Weights of a small GPT-style language model, trained from scratch on English Wikipedia: vocabulary 11885.
MLP neurons of a small language model. Each row is named by its layer, matrix (gate and up: input weights) and neuron, and shows model dimensions 256-383. Each number is 500 + 25 x the weight over its row's rms, rounded and kept within 0 to 999. Numbers have three digits each. A neuron's up and down rows have the sign that makes its largest values positive.
Before each neuron's rows, "fires on" lists the tokens most often at its 100 highest values on Wikipedia text that the model never trained on.

fires on: " a", " the", " an", " he", "a"
L6.gate1054:522508498548509477523508513499523485504508515482505533464494537476527525494496502536478503524479507495543498467481485477477470531502533461523530496492528511491486534487493473493518515529502480500480460486487478457507521493489524517520535501502487486518491480507534481495495495524489489484521534513485499482494480482527456517466492418526516510483499464489502469503478453505475505481486
L6.up1054:513472518514511501497468520465537562521465518490505515474422492504494449462467568533523484475498521513528467456513462499520487473487525472495515513488488470490541470530502478478483488481499486485484503452485486496526533478534498482529496485551495506517494479494519454450444490463488481492466532526500516512460478466479475492448510485513519497490465528536468512490495504511512474483467

fires on: " in", ".", " N"
L7.gate1879:501489504485509473533458479541522547522499509508527535519515487467494540442513530485463520474507481517516476503489489499488538498495489472467519535466489520546513512511485553492482511529498511481476518532500483493535544512520493450506511482505501527485532497516508493552544497486494460491504500511437452482527501515485466566472480533533513500476500477488503523471508501506512561464502
L7.up1879:521483501461531469487481503549482527480525521510518495492480499519482494513524476480494526452513514507509483495513487520515532542486474522512485490470507478508516525546524458549493499475469488450457497509520498508508522515480523519498513488505492515498501481527469454485489497510458487505505475489501480474474535495520516480463497480523480469504494441504524457484541488527464472460532

fires on: " of", ":", " du", " von", " des"
L6.gate834:467446508516516535482500494494503492480507518508479514475528511492508511448508506466519518499508477516519460519497522517460489498491537517506558528474470493501516530463513506469495506491472456498519496510499529469539521503513530511504512518528532529471464539519518446508483510497490503507505521490437537459467440424549489488498498510473488512513492521496471484534525520464520486499493
L6.up834:480495531500501468511476507477513516492509455463472541471459482495487528478466495497498485517506466464493526549518514537506514502516457514513491487432497510487477520545495511489471523467441499503513477480499475503464501522492491508521488460538540529535488500499485500507478501469528538491474492500486537507505490483524501515506472518552473482499472513475444500494470486514511478514469

fires on: ".", ":", " of"
L7.gate655:506513477487512529466509515475488486504488491521500505500483487482509495496457507451509494472492529503498478492490492511523499523519523508459479527476497526479494464444480519526514532497470514447498472498494464502501512501492535508529517498478509522482500518489470462486514442476515513471489494514478505516508503495452488569491490554500531512541459504500479518505491469497505490473524
L7.up655:509489487446541537475489484482502498477528494501520496522519483500475466498489459482491499482515495488491495539468514486493529492496497505507487430508508482502526503486483513524503510454488522524506530486512423479521482494498532550495502506539493544494506504490507504514506482513525509538508482505551460540507531514517502541481484520482486497515511517494551482476521482497478501517447

fires on: " the", " ", " (", " \""
L7.gate12:542506508474510483464514528525508572471486483522528495524525432476553505541450509500533499479514498480501475464502522539484537489481503494521503500524474503486519457482508515489525490514495512494486496469469507473481504508522480530510524532521505498483487491527540462501490450503506487475489472450459425491484486528473469517491499529487513476537514502514474501493502467498477483496509
L7.up12:522468499477531550485521485515466477527496498510532548506497519525503462510491492543558461504548552514522491509496502455474527483540511544452538490491517450562465472503532507483495504474502526482452487503503494480535498536516498487547484469478476524479474492503507547477483488555523495491482504487469482543486486516500486469496523487497491520532520477513479480486511524446512498508507

fires on: " a", "1", " an", " "
L6.gate1159:477481564537461485517443512507491513534511507537507505507473494499531491486541465538501485469449482509535478462507516475492469472467508463509477480485504530508499478519503532528504502528510491510505543498535449458472494513494483469487513476477502519487479494499539473561483460473486533548538514472521476482512487490502519455497464482493486542489505500507478452484475510524506479479464
L6.up1159:479495506459486480498512481542493529482535483488515468506466530494501475469497501509540492498500505510509519481460514475504471524450513502481490463489522481498508486488510495481491498488486520502486549488524510456485491495528510454538526521504491479525508479522500516482508493515527527466482515514506486542482487519489493493512462476494512526489490537482437493444490524471508490503517

fires on: " X", " (", " Y", " Or", "X"
L7.gate283:551511468520527487553480520493548474477517494494498528495521507500517526500507519487508509526501471486521530541429520476512484514497509502505498559522552483444522476496470483509532506519476472511432512480490451482498465527506476536483461508502538498516503478473518489541489501472512525526494487530466495482505464502504475562497468512524518490499526496489525512503456505491487495557528
L7.up283:565504524513557492521509501512486507501499504496471543477504447505504522526499468480496453485448509531482500517448527477498542532492500544494469512520516491483508473513531496495506517487464528475488496534521529504498480521496489508490486513501532503458482503514484493506503496487483529521500498507513529543539482513493486492495527486520524471498510492508470528506433513515506486557471

fires on: ".", " |", " for", ":", "r"
L6.gate768:524478485479504465499491474570500490530549539488464466480461527485484488479529500497502485467457498491499482510497475553518486497535513498450458513493494530486482535507528520512501442516551494498500543480468507477470469474477506492460491500531493528477533490432470475515447523485524491538525499466471509478446499506501482482499517518522518512541469468492468538514482466526466491519470
L6.up768:469519493504535544521493523506523516480476489542522508518444516468521513509529490496509534551516479511490514495523507492529533504446535445528513519502492485479533497491508502505478489508498523496484498496484519508512503523507515523476488510469463514548480517486479553507475545530522521521474496485549516544506506517513495499458473494538475529435472518509525505455525522473526533492499

fires on: " of", " b", " micro", "b", "-", "B"
L7.gate29:514509538487527493508517490531482524485527479461448480469527472485512513518455485519480522501501518468515518517536528485500519498473550523565504472454502486513466487487471504503549519474518467523490504499505478469506491498506500558522490499488492474468514448482513526486508524483497502491476530504540510511531501479477486518472475543528497515535488513455470475499481457543524520485559
L7.up29:510518480451498490515440492461527497479523478506510493490480537506480525478463488473538523479494515496449468508484525493507516543537474505483522479481547503482482487529472496515525531477520511504492527484488498506496487503514490460503524487485457524490458492499486484483470525476517512523548484492568510566541514495538496541484487509467498456502515501499495514458505525542505476501470

fires on: " ch", "Ch", " organ", "ad"
L6.gate1660:489508469511488483515527480498464541448480571514489490541482465519493487476495523478496507476483496461528504508474531461553457496505485487540481498450545530492465522510485508477492485494483519472487545510499473499504535464523556495522482492524546504473491498508535493523477518487461500479454503498542532537516537498480520515507526511519464518500458491505531510538524490511503483456555
L6.up1660:528468519496483489457519513553519480515483473519505538522512464510487488498514518507495489527504450534512507549517515491520540506536466494471508471517509516494491489469470528510543464462542507455519480482510488498495530511484494483555488513485512495523541518485561483535507510512473505461540528512441484483510518502457493517495488491526501499501501490525486550521464530547517510513533

fires on: " \"", " in", " has", " for", "==", " to"
L7.gate242:513504459488510458517519523508480509470513562466558481502481549472463526489523506520559493498530508507490483497497505513538493495532491522529521524524491515470529502513499503494491489498478478511485455505510470502511541484473485504472474512524468443510514479545485476454518539476489468528496480514462513499489521530490477507478478499474491518533536466504547505529476494497533527475502
L7.up242:484491473564527437471531432500520533555511503563488447532476542537468495488491525455482493494536511519483490495486480496523496474471522479511508568465431478495501448508489485528475513524504518507499550551512488450556481481520509492474470476478479473492538489522485473474476495429528525500484507537511495503534516446528514480477512507512495476546506495524494516508486465503508530500519

fires on: " and", " or"
L7.gate1750:543494534480479515480482488505522481508489558467437562461485479498483555539491469482494507470540465497492503501469492532497494493504495469528496491464531508481496492492515497527520489469554525492507505483517487477479514478536492501515531529486473438488525485521507517496457505507498482475475489453464512516478507488500461521473523563506502484550508509492509500521491518523519509523478
L7.up1750:498470489508464522509521489498494493490485504509474505505499469447438515520481536483532521531493483486507523538513519488501473499475482485526499435492538538506473505483467549477554542527508499517533550504469519460522514465503442473479502489519508490519476520473571497515459527518517499500476502483448509502519519500543519488537511525533539472494505494538485530552472487523540529511524

fires on: " with", " from", " in", " at", " of", "t"
L6.gate684:490508483487436548498521486494467547479490494486448509464504491514502493509486487477522481529465502508522539483535502506509510479503486474528474475505522521545512487512512522508475522525500517492520523487497496513506474477515499457509504516453474481480485553473452458508507494496531487504480498521495477506496471508525484490492491486484527559536480501518490509503499532471451478467544
L6.up684:508468492522504493468502524484496500506473513508473470473476503516497481508506539507472527496464512521513527519466467511525524508499498483483492480472511465433502497506545483489559478489503498501486494523508486465506491506484508469486522505492485490475510516484460532472536468480533494523503500499510514487498528516508569482530524474475552503505504510467493474517536470485472469506497

fires on: ","
L6.gate1801:492536486488480472531494504491522496515498534486508509504476486464504442491492537497516527492448474516493501487446559466528505513489528474533478539515525488526496498548484488523579435463543496490489468480495510516514483512482512522514474513517536520535535520523475477450509473514522538477475515506485478514471487509533513504460505494511533494530495517548500512476523501502516490484484
L6.up1801:532481516493487475496477473539535486485501521491494542472467473431484451502530524456499487516494506487506477519473528479514500468466541507546500490483500469526495474541488470510498507476513490451529490513508522552441488493500531484458482511530484530513499439460476476506488541531498530515512475512507480608456482490500528497462519498530517480494470490468542519463484513503484511506502

fires on: " the", " |", "ik", " it", " they"
L6.gate284:521491562516524531517502534539490518496510476470506553528451475530528510513507515499491469507480492485497478498491519487503505513504490499447516519495508471487524498437524502520510524478514529474499516479485510538507492454500512492509520491475536518482503540502520573521534481556529528474488452507490502502499516500492507520432500478453541480476497527510529522498483480495471526522483
L6.up284:506539495525501526519514487463476478500507538492496518487503479492539467480490460486506489517475475478472508502549552455530479493517540487480523464504497470476468484524509511493494494503508498495549516517516523511535499500434507444521497503474479514491486478485507511485512526491495478525491533452482543519524504518459511487536557484472497517488503553505537521503537452485540512505490

fires on: " ch", " Ch", "ch", "Ch"
L6.gate697:496517514517505536509461482547459478483482500515541472495510455499506517453514520501505487517489520526501464503474535510491499470509485526524492526479521502521463487485460484480489499497513403501507478485492503520496474518491501526477515533504546525540489485477512470518464536506515438474471525467526490558508546498499525525493501503451519509497524541474479483487500508525503494463514
L6.up697:468506474485522500543519466485471498510471518525532473469515503491432482482539502457465453514480507501499553556544473492515478477507513459510496480507485511479519526469529486429533479489466490496542544483518497463521496488497506501517494490489500499532537515511505495502517494511489509454505537480537489538500539504467488487496517506545506543505523489465468482524462486517527499538514

fires on: " while", " |", "0", " While", " appearances", "1"
L6.gate767:474497504488550486459504519505477528494513484471498491554481499466503496528476469506465461457503472499487485470466461504475464519517488464505449492481519498514521510513503521477520505521514491544507476495481504460488478478482471484471510498484488463525487493545500542508494480504490503518494439536514536529432499479494510544468492447514522502484496458531462530516485480492518517513493
L6.up767:533524466508447477492514486482506530512493462544504496454511504483504520513477524504450506494550519493472477467448472515511467474512430489461549439484490520507514518543509505545524511513496476481493505524519520497493465472516499484512488485473510424553534512525488575504505530481498467523513543518491470534509509523516528502542514473510513490472455471478492476513450540523497462517507

fires on: " at", " from", " the", " a", " of"
L7.gate1611:503488463495506519527464512504503495508489521468532469527476508515554492513516512485498503505453493521490481471517511495502526467501482535450515459564521495458481491512476478531535504570509527521443517476497482525549522492523541482486531498508484494510512487562480534477488523494530500515536466513486473485515520504490569516487458534471494512526472492518553477507485492537482547513455
L7.up1611:515535497516412497462526471500508512469487439507502500502536493480526465492496526464477493511493530482483497435511487538512509505494467517504514548459503478455481501481479524518517488548498532502482484476490483495494483518518500541503510520472520515536536524478482482498496509483533519421496493529495486494463487458494535448529469524503459543492508470491516537518461502512511543478482

fires on: "-", "-p", " of", " second", " first", "P"
L7.gate1217:535484496529451513492494512545565468475485502494479477493496526486508540435555493478520535480503505471525475507518526509486507485529493503497489456523489465506486474488505514460483475538503451536510481556511498452530489571484499528502493467504507496499537511509529470481492504515471477487505487534528493472509509492492507477488546514487446547530504447499497546484482482492486499484483
L7.up1217:484461488482476483495502495503486485493518471472538518526529449497499513459514492496469567534488496455496458501476494492450450539452505515497516506456441510509540510497511482544484515536546474517524504496501486510475500527505521500480468449476501501530535529534491485502487491516486513481525528509504525458491467484480500499491515554512484517507458533518475500501463501545478496509505

fires on: " the", " such", " a", " it", " they", " The"
L7.gate190:518505465515502530494555536534505487555479505511526555503487453493511483499500560499474533463481518513531486518541483485478482492545508481497475471520519504484536521483485463487506466474509511406504496499518476468500490539505500492530491481497487514526453473515497521508486472492487504471511444496506518495586508471469510491474474522482500492494515465564487460500510475496525534469476
L7.up190:499497498523470551465495531525504469516479548501525522518497463460523463495500529539493565487474463519465461519520514505498537526515503465496508501522496494445547519476502491506474519488547474468538473505520496502534535543483508508520476500524493470518501470513448525439501544508487515463480524486500515544538512525485505479523494500478533487492459474509524489503501487537491510520472

fires on: " for", " in", ",", "0", "2"
L7.gate1887:507464486492500447504498511460529525510487476508450490521539521480473474485533484529444493500468485496500503455506487490490502500563496523528525493493521559498527533538508510479580456496520538496498510553515513473455458474496495515528491470504518481451483507491510503485483487449472452499534475528496513499480507513479511456504508500452530474508516539490496501495516456490547450478501
L7.up1887:502449515482494514505492502512495512533495481497475436509485517483500511531530499462516498476499487477479509504442474567518532455459474441548468496467568515509507487481463486474492509499504487508536473514512480495502544501472473484512485469502459479510574431481489499497442459467500503458510511479461540507490483479485532532516474510526543457458501471536517510551504527498493509498461

fires on: " in", " re", " clean"
L7.gate1310:511508489485495492473479536499522542507525496469494484510544476507495485535500500496524488471511506511502462457468479501528517519513509512473488489517545482485520544509529503526490494520491537515502527489499529501551516483521550491473530495506513467530495496496465475483476501513535525524495521495482504515484468517529490465507501426460442482527518443481520515482548479495517494477531
L7.up1310:474490517477486499515480487485517528519478507523500476511515510533522522534516513486466488495498502534487492490499489543520537516525482466559508469504492472475510505485521505517485491523510490498523501495506520503486480494507490443499479502506483453519526491449480474530506527443528539470522486500513502520501496498536462472492507461537527530521521468536494510530510504536512533507498

fires on: " in", " of", " a", " is"
L6.gate1537:508487529544465523504489489529487500469490522468515529488499496495542533475499523492472521497481516511479493507513537545504501484503483495470470515505500573489503472530480498476480514509441487508525477477498530485461499470456540461523517516523521519460539527504466492518463522514519504477498526448490520447494485499492511468504523485501507527492468487543528486556508537464505472503524
L6.up1537:530483479504478483493468535549476493514536518470451489485525522506527481485530474485529481482508506493477501473481488475503537477502489483473478500471504519503514513513476518448492490514511502499507509498482464503477462490525468528518502493513495497463533518509491501509466509465493498532487519491465490430506462533529537486494504525489532522512520484520488530509512467497543454521517

fires on: "0", " to", ",", "3"
L7.gate864:491490456489514518475471499476467471497417494494497483520450506514491484516487493492480470537493508514516495481512517507529521472463498464519487485503511521523499491489508511498471464521507515432475470519511506510494489487520499477519488498473500467454472480471492488537472498528495516489533476470471513481486489491517494486463554514535501510493507487452485475498502504465507466516462
L7.up864:524448480468521510555496521481469484486488538478475500462525523485577506485488516453551493508537476496507528481540526473546429505512504518491523538524520456526474533522500507518511486457491484504541500506489472498505483529492526501515464524472498456551503492515493544472522489482525510519536506515522464509536480506497504514529467484499481482470454496512482507511533499524512470472527

fires on: " M", "ol", " N", " Mer", " Le", "–"
L6.gate211:488503525556530525504483547525514508543547510457537522543545495530434476477515523534543531523524485476510513480515483466488507473474513502490488466510507454480524482503496486501542535473445469460495512489509464534512518484510507518507477510482498534464532458493502542499531495502480501487463501509483489495484488502484482551479486544456521470482508498499462530460515529506518499517527
L6.up211:491473514477495471509538502468506523483503491537504497501509421495528499472465538471514530516447490518499480456434459503463525466497480535527500539505510532556535530515520470530491472475499499476446488488483552505516531544493500485522510462501449497495450517499525464505515512533505522507510513456515532497507494468515517504538503515512534515476495523512475454514475465468462498494475

fires on: " in", " on"
L6.gate525:495511510500506465488514499513455522524539546533493477540482496507461485500479479493486534465539540495496489523546532514488532506487465483502491512532535531462485520459504516481474493535508496508488549521520511525571493462550489512529491476497459467506506516525501485473466550502511494500480531502461499503506499567470508504478493466490480499469447526515512475488482489504493463483517
L6.up525:498493517464507463490482520520497480517474505489523496474476521506468488532452526538484475453538531500500503491506485480499523517519456482506498487503516497499520482482515474484511453523487485538510551513492521475487509507508541484555518488529533519513522554500468465470529540502540483487490512473513526444473449472514495499490477436494478507518477488487489539527500521537512545488503

fires on: " second", " first", "l", "-l", " el", "th"
L6.gate2038:523499514544453548488491530488508482485486507471492471505539476532468480497541475500519523527475470523509555515495511471508514501473496448502535496511482505498495497531514474525518516537478449469537478470505535547495485487515509522504476514503496469499496501500498478510503498491514483496497513482477535477530478454478472456472453503474494503466523478534509559513495506464450516482436
L6.up2038:462476437512485488535483515479461544446492494500514494530487462488491499519507436440469522470513514486543521540488525478472471544506540474509500523527477505512540510514491473558514461500459522505529531478517511491464520484503522523479502490495488490520504459450538489483511527461501550521511501454515503514486487510489531533495478522487477486500476528507479550534544513428490516479483

fires on: " ", " |", " at", " for", " club", " to"
L6.gate771:494510529497476506495487486533457486471453542492519511468465488488541495470497480479517488496485486555519511471486466516516546514512536484503503487473475472513546472524493501504554494511489486505472472491520503543453516498511506479512475509512489521495541523486483507469478472494524541513507474500513522509542475494489538510501505547493484504516472516450541545546521467489514505537526
L6.up771:498521482532555494505499552478506514492478501514517490474474492524480532538513485501493528514525493481507502542485494494540524527468524453477449545491450476498461477465434490545533510557506472489500510484515503484517475468528507520490476514546529497506496529473496486550477530501502529489484477547499482484505585498501516575452486457519522565497528501514520499446497517471482449531483

fires on: " m", " rem", "m", "em", "erg"
L7.gate1771:502497492480482493564501514525476517543498490483512501489534519479511511458489523477492468481500485468518472517478450474512493497518499488522513488507545508528540507474530492499449535502495487521510500505519506488459519498453494504499477502513526520500442492488473498516518532497482536514481526469514471520556544507507499507519456522522504500535482514533487537467516492499436490475527
L7.up1771:468497517483482508524507488465521474536509506463493486493530526508484495473494482503500498499474477481515517479487440500473484515505484566519523484505493514490506529479560492507483513506507504477523563499509525513436468493462489496450490490532502518511447499483472522457512510535498498545498514515468424516562512551476462509514511519538519476560482496499517519473539518512540507515547

fires on: " p", "==", " P", " t"
L7.gate2017:554522514529485535460534474481455522508518490487474500519491506554511468532503453492514498504497475437508509465469525503518504446499521481480471511489513523471484491525511475479509514528505539508496544523508457514557479504491516513455530521487460473475491511533485513513528491517543518496539469480513464508449502517490476491529475526453481469510507478509473474522538523487505511511496
L7.up2017:500504478513434499440476497483454520495523501464490468513525537564498506495485476518513517512521512492521473489498522497457523469509497536477466499470503545489489505542502531478503520511516527529529547469495527433508469525498494533483517546506466515522527533505498478505513485494510507486523439496499457482469461496470491494476462511460510514495505532434476497494529511507504513462471

fires on: " ==\n", "==\n", "==\n\n", "===\n", " ==\n\n", " ===\n"
L6.gate1534:487475548505458472534483503578525528549532503515515537516483451487567529499476494461496553532520464494462490521507515491514543515487526456472510491531494507482502488521430511536433486510486479504515518499480539516486503488492465500481488541517512494499530446517507517537457502511508512491461490527522559531524520508486488453481490549509514468508490512499489519508466473518474509455514
L6.up1534:507519511486485514547495522469499500508480521493544466489450526532494519522474509485506485531480540492518471519491514495489505480523492523511526555504481486523505485477511492533422531525444524550498511484506478517545492509543507514470505463494518526493507529459523511489509465528481513476492490494522538538510497543478521471520527501511494527516502534482485492476484492501504506495465

fires on: "==", " of", " and", "aching", " for"
L6.gate703:522497494468474486522489482479475535496498514522523472512504526467560534487500490469527495552505469501487476490443574500501473463499461495528504485496485490510496524475489481500488481528513485509460495462504502498533499491482537523497500495478464546525456480463514495493463487484507518533458463532482485514528493495470500484490523459483514519488498484496492488524493496499514568497513
L6.up703:519512521498512481503523479496488495458500446490489452496516480520525507509507486528506503489511504564532529490500512468452558495497509492521532557504483520536492521500541478547468529556493508524482506507498483499526465464491524515502535499510489482501517491531501513428490457460552477524494500489493473472516536494448495533515481536519521513551492470473454478460494516460487519499494

fires on: " and"
L7.gate644:492479468503518511505486443457475493565489532522507498461522522501506519544508516446502495481548485512496521495467537533487540470541488462500481489551496514483478524486517468505536471526469504471511501516542495526468490466494460507510492527505526491478500526511510513419488451512469486509517489491502510475493516435486506530516524539493510538462510514514508490493474512501516463497475
L7.up644:505508472505488494531480502482535488544444504524481505486472474455459514513500508497484531508515479552489514497475551537469520502509479480442496443484514508468474539545518496496532477504502504493514529523504528555481495507533529480483477507503524495528547481511491517482488508518455497531510468495502484484480494507511465525500480465533468547506516482500525491521491485504521497472482

fires on: " in", " from", " of", " ", "os"
L7.gate1952:533507529456516496510584479519528508506461500494473494492507533498525493499511478477482506488507480484505468529518473505500506464448495514530519499515550473467518452498487492503510432466494504521462463502526489510536507498552498498500454501540532502548522516509500512512492523545478510448453487495452525504516525479526466476503484496506450525516474484520500470500511477496490517510501
L7.up1952:503466514484496518528485528469516471502502521522497522518488494525479494486503500484504527509476515466532548473477490487495524484478538525510488483469529471473527478483519533521472496454483498515532486524491542477512486530479491497513491483506515514498525524511517478449499471487517515503525513496530531487491474514521459480502500498478518500561495488480557482494495551491506532522505

fires on: " and", " to", ",", " or", " "
L7.gate185:532464526486507509561480489493499514483497509424485534509509439519521506511486487461449497496541522509477479500553509486518499464499564505526468506527476512472467489462483496527505449474489525463507474515479469497522535463480497487486510482513469481488445481522502459489493464509503503539504511507490515510486457504480483475446495507483469559479508498537478507516486490490559487504499
L7.up185:531564476492527516517478538472511488513519494554525496497522518506490451517490514498492432492534492467494537511532465523531478523496518530481499516514506485487507468467509475535511466505475517513504506487501517535515468483526464563525521501494457475536506491483489553486505473497520492506511520490498549523520532500489489477501452500506544521526514506495510467507491541485514515524471

fires on: ",", ".\n\n", ".", " ==\n", "==\n", "===\n"
L6.gate1770:514480513453497491514496498568459470491511519470493486488481442465522516449526495479475491519485525452504509510475470481495460519494469497499556534454501482461519462502483482487511543515509498466477533529518516526498501484493545491490525517534504516521485487483484515496482519468531483502484475504511474515517533493477521523487494530491505486496496512468513468489459514491469522496495
L6.up1770:492501507482503519497482532582482485484517447506562483496468497475514494482501529486552462496478482500497529517494498492558510512497499550491497534456466484528473484501483478496518469469464510516452551534501479533445520505494545519487489495513465481525517501490511495498488522512512489510545512500521473561488529501512512491496521530491512477515526525500515497481493475522463530482468

fires on: "\n\n", " by", ")\n\n", " |\n", "|", " ("
L6.gate774:431510500510484475479483548470487443555481510458506469499510492493484468464515514514505498535474516523498537502503504468497473513452450508497513521497481491489530481447504430447522549515461522472438509517510455555489522552501534550494469529535485480543493480487517487505536532460473468491466502466510512494534479501474519495474531469519473471459512486488502509553499525502514470456481
L6.up774:511478559500482495519515491463553505525505481532517531504489488488498529436479461495476462542518512497508497514504491496494515495485468535483491481521459418485508523502513492473515481520469486517524491491526456487511474498577493509510512527487507504488539467472512486476506492509501479519491505462523430497530502478499510479461510509493512530521497498478480482530500482484510476470507

fires on: "==\n\n", " ==\n\n", "===\n\n", "\n\n", " ===\n\n", ")\n\n"
L7.gate324:467514497455489460469471502520509500488504539523538464517499496484524475439444499474532484511520497487513515504489480504537509478498518510504502534527532505522478493505490500481498457483496496457498490508477509477497486514520485493455539464468517483466516508504472506498514495507479471462472539511498553527512477514538500510523470469497480470560491517522503486489510486448464514473518
L7.up324:499523555491487498516532565523490501495514499518518524454496506486500518463506535505481513504522502500485471485538495475477541499484508519541522489546510513503510498503503480534441573556488526495525474471483513519479485514472481506498474488539527475442518534541522506482493501512492492482513487501521513492502452484536475504471484488485523490506479496512491516478462503492508505495474

fires on: ",", " and", ")", " (", " to"
L7.gate825:439544496467505485499483461502502507460492547473498478482492501466522489524477537504549521486496514519489493533491485495542484464510475525522531491515476489491512448512470485526520467476485502504513519496526504527475486486486486503505480479528480512507476479502495480493500494487580496527536485494453490572493461484503496502440549512522516471489503521499507497481482494512505503519503
L7.up825:535483473442493527475513519526515500506501482476506481521445510477504463535516485458536491505491509488463509523504500477463447529533478474518510524470533515484482486499473503512594513493504480513545469521513480486449511486473464499512454518464477527488466480484499503503505494498550525470500500524515501482478524474480497523501509462508504493480488489468530510506486466527510527486486

fires on: " P", " Pan", "p", " p", " po", "-p"
L7.gate1186:475490498499504479506489529440505541475533513494466516508468517508529508463513500486506506482470454523505493543499479517481514462507540533495448486509518515461531566480512487479497502511517494451492486490491521504492512509484504524487523491522507454495495476469493528487543493493561520490507510463460474522504482507468466590536509519495504495565509497506514492462481457484497505441536
L7.up1186:473488530472530511477543492519475498510483504562460485484521511526517518490501545530488555483526509546535479483507463484507535482501484523486481517513522504511466548506519514527470501521541527493494508452514490473489491470436494574539486537490455545484502472504517479462509466477454490530476486473477466469503470493480503489529482505450498533538460498512490530526496499481497536484462

fires on: " the", " |", " C", " (", ":", "="
L6.gate1459:520493518471502521474564496493482516528514516508534496467465505519482474503509509519484432480498542522488514509477513473467480456492487511499497546477514499507488499450520483459490479500530463487451556483495490514504456469480525520507500528479482512493519484487546493503506500562521528478513505503455528526485497506492474475448489499507531511527494499489537494510492522526518495498505
L6.up1459:494454505494485498437516482500551462472498496502502498497514496498511466550477480517511522508550525490496532424516530527460524497501520517468487468549476504525542471486479518487497498487482578488491522487505452516486480511490501484546502505508485481490481501541528542475491483513521479536467476459499478500496544522509550510489492501492495469515519513486474528528496497444458519509511

fires on: " per", " R", " Per", "per", "–", " M"
L7.gate341:488527472494468495534519496467506486531522478556482490472520489473485498467505513491530494511548545508515449521508462473506480444464531531492515481486514508542495505516508467490509519481512466461516519536504485518489512524489523518501471508475543472486506486531568489521553540396492551478510506497495480506507489492480555534553446530501519469541522469479499474499502493471480484506492
L7.up341:499509529578518508489541489492533494521564476501531485527477514502523554484515496523499490469522525475436457468464479484426504473504436543501505494471508494529492467504456481500500497501530481481494497523494552497500500501521543518509505524497538490502535488505539456515528510515480465513501497501528532465484483485519496478539503503506539533458493513509506482498494501517477494506500

fires on: " of", " the", " in", " de", "an"
L7.gate410:548504511465524479480502497532498523513464502456466504491466499497526498463487496510471516510483463464535501563538502458491510503493511489535529478476515479511508471464492473555525527504517541464534483484503559530497537470549461522488513483481483497476505551491559481505507478504496498497500463561507480535478534497488500516486514486502532491489466502504456493566517496518503518500484
L7.up410:489507531516444531516476512493522435485465534497495506504481494530487521463489509498502491465520496491531475513504507512499512508502476505507484527515450457540479474528519464465497489453499469521522495503513473471480498487499510526495445490522479492466462501484494527490530491491511460467549502472558506518501493505485516473484497487461540524492483492492551522529474492515513468535464

fires on: " of", " for", " and", "l"
L7.gate1984:506481503472501428465499515476507506544488513498513451501446472504544500520483485440476500488491506481467514517461501539461506507501489481550455473491490522471527522485496496478479519517505540458514473511529502516503490529446520518522525505543507482486536448502549492493522537537488453485512487451484458518518499489498506501491515511513540501477501521478486523501504512536506497479449
L7.up1984:491483548502462506500535510504498461457463531528491522522505489494495453514521528531499502453551483549488546487498549506522516478490494489483486488495485476459471554519517493526518530514448507492488471468470494508498500478470472533506473471511514550563532494530484507504472491524505559496468528447506453472483523493497488504471445507517514461472531548487503495545510470486539512476495

fires on: " in", " from", " of", " |", " with", " ("
L7.gate1618:494503469485480479471517502487489523514486485495523497451461549483494482504535457512492514478521542490471510473531518509449534470481512490480512509463514520529499488485522482535522508527506517463512521474511513491470498492465488518487516540545529512504509505470502518487521496452534466554407542503496531519521502443531506546490499436527506436489501468500513465501482461509507440508494
L7.up1618:491501512472499487497474516497491510475515493496542530493535470509514469485509484500509463510502550553504479492497496508520515527460477497516474497486502475458517485487494499521464497543512519523520490490513503489491491570502525456502490547502473468513509520515476501455463506484539546507488501488498467521508446451495464485466513384466458493497493458462540506498448499501457463560519